config.toml
d_model = 256
init_std_o = 0.008
init_std_up = 0.0408
MLP neurons of a small language model. Each row is named by its layer, matrix (up: input weights) and neuron, and shows model dimensions 128-255. Each number is 128 + 24 x the weight over its row's rms, rounded and kept within 0 to 255. Numbers have three digits each.
Before each neuron's rows, "fires on" lists the tokens most often at its 100 highest values on Wikipedia text that the model never trained on.

fires on: " M", "m", " l", " L", "ly", " only"
L6.up313:143150134151164132118135108127108131109147123114142130110131118127162098178110147099155114121129145141095126124107112147100137124123149131134166092145106095169161148150129160168187103127148198164099128162161139163093119099120123071154105133122129157132115153132070126119121109164129089151116130070160121116124138098110135114148121164100133116120105162161115179114105144146101115109132

fires on: " No", "o", "at", "l", "ec", "av"
L7.up221:127131108152156147170113106120097099063095152131134143124147100098141169104164093099169143128098132150092114132100147177105112154133168143147159160122119135100130137117123135115094138088151106169113106144064090119147119111140220054133132177126136114112083074121117126108140125104135130112136120145124093087096103132168137113128125093137124153133123119120154139138132137105087131140171

fires on: " Be", "ale", "ob", "oung", "ia"
L2.up251:128104143205137111122154090126165105092155133144114135068129140157162136155140092168164090149133148108107097158114112091118108122174151104122120138121079139104109139146134103115202121098138147127155136130122102132113104134125090143104136145124155155191145151110113109095144106073129118121142120093140142149158103155149135104122133128129144131100161142054121139104116131132135175072111

fires on: " |", " the", " Re", "\n", " its"
L5.up37:138118151122089120117137116157071178109129152171159149131120122107179098120126127138120144114044134121106107163114152111070114130124111114139168091138106165137139119133138133127187140087118134138160116148123130138132117100135129138142124109099115134143131110170162144156161070101134163126106115111131138107106084140164088126122128158113100143142137155143160107080129107131117117111136

fires on: "v", " adv", " football", "av", "n", "l"
L7.up715:144146129142141107095097107156091155147100149112113130131142093157139148132112104088118139132123112148113141172101138125104117167133173130087178125147123150086113102117197150098111125112153074149152160096155125116114115113125147107118141130143126133158129122140108143115134108137132111145143103099154109128136110124138113058059130070121127152121142122106148171134149159080102120145144

fires on: " Mar", " dr", " Dr"
L3.up407:117105141185094140118110148124106103127082109112133125080110087118135108133176137106121143100162202120106114173085136135140113145139137169153123137083089162146167133127124137088112133127122153112158130120142164124116112095146167115134117167142151109112108146144115115140104129107101129126104121088139129111088126124144162098115127156121098132118116117137111141142109119098107157102128

fires on: "\n\n", "°", "el", "erm", "cl", "a"
L6.up693:166152143113148137091146088117136168116162109114107127163118139142148121121126153122133133087165155124114158153147126158111143159166135133158127139061075127154134151134142118116168148136192156118167137169093092146120136135127114090133111163084124152131104172108101096125171104139146136150109109122147123112132130150149130132129122126160127161104138109107146143093163107154100135138119

fires on: "|", " |", "om", "em", "-", "on"
L6.up497:116158153168152146145148130128118170108118113069135138119099102133138140124151110131135119136137106135092117133127129101077095161127133132176192066137071132109111153151179079102131120089110136168138127118165136111108119111147142105127131168119121112105084117076134136147176102119140135114155148154110116145123120111127156104125133132145136140155128156109134103129109133107110106088122

fires on: "er", "us", "el", "a", "le", "ene"
L4.up622:151155138173123155103122095127149104115154131121130187116138149097189136157126149150124108135152137120143113168144113154129119135148148117148095135125087180118148118105142102139094082129236124115165121173090099167104131108085182098127105113134109148111126148092116107112152121200104126153082130102150093139140155132099108136138108148124083128164088112140143132092119146148113131146123

fires on: "a", "ons", "el", "dom", "ors"
L2.up250:115136092157111116085108113133093141119120135113075174129148115086152081146134204097122130082152132111118129118118135145113125161110138138168135114106102127145138093139145129138111120120165134170178111132131113176137118100133151067147117143121178155127160143131089166143127125155094155164141120122164083113114118114123137101121130153116100149116152101122187125119133111147084114174135

fires on: " |"
L6.up265:086145153138145113119125101144080136105132165108153120133127132150165145136085116170097126094122129145135131178107110097073074155164089151112118117147095114169128132126122134148155117104130128170143129110105143112103140062154131117098121112132154137131096101123151158131173058107151154096107167130114120124105109132145154103115144129133163120131164103118155101104104113169117102155135

fires on: "ib", "ob", "ie", "+", "ia", "ab"
L2.up106:099154107185093105135130136101141126141131083130106182130127148112132147144126141139169087127172133138117136140108125135108143125193133143115078132093106110145112140160128109135145122162146085136120153135097079146091117142134117141130108183107166142148158168110116121128141118133108130120137152131122135162126120108127134094091128126121112148127168101100146130142123126115150125085113

fires on: ")", "or", " |", " election", " of"
L6.up171:120076116124089110129145135158090107116088149142131118108123122115185148147112122153135113137150163163119153142107126096109117158174126126141162080149079100133119148120132168108151100106095160143132139094084120105142130101159130132129100157132145131118106133126100122167169115096125115151127162117124075090060126098128101093104134111142105147127135115129145139111072118115063165158146

fires on: " Th", " th", "Th", "2", "th"
L5.up350:112164141131105098095086126113103180145117096163097140079132145117112097118184143107119131138140159136130151135122115123137083118120140167173108092140106129157149105118120135145117139145161124106118121134155159138115120101183130097151137096129162160109122111116145143124169127135156110122114185125134088105114112119157106156124106159138126136121171133091178125113142152077129135121131

fires on: "ot", " before", " released", " of", " on", " Play"
L3.up112:137134127116154139172107111147108125097134143151147124127075118099136146137121133143131096127144132151082094121115060119103131156145112119092140117163083135131104131127126152081132099135155153102123090145137097123159110144146112117116147146142123152142126109117106154102122078132159138166073118144127090136071129148135117092136130143100142142150137172116167117121110196115127153125169

fires on: " st", " dr", "st", " g", " Dr"
L6.up63:117153139127085129109127121147101098134115137079140110133112113169147115102163141108115124087119165138108107119129109136118131160124164138184126140132090112123125140145067111070138106121133131133151152145131139128098135120153172096127115162153161164139105157170165141147168093099130153143119160121114113110118118116117135082109130150149126152147125133137128157119116149130131141153137

fires on: "D", " Th", "Th", " th", "W"
L3.up470:109150155141100102116084126052129159130115113159093141135099084137111137105198129102145132101177175138126121117107127159087154134125122131142129132134132143160137110147134067145105147093152130134129119153133146136119083116141142127160123105129125132134119134113104094160137130136169154123109121119149114138113118118137144143130117156144123101151144118093185099135100151127141158109153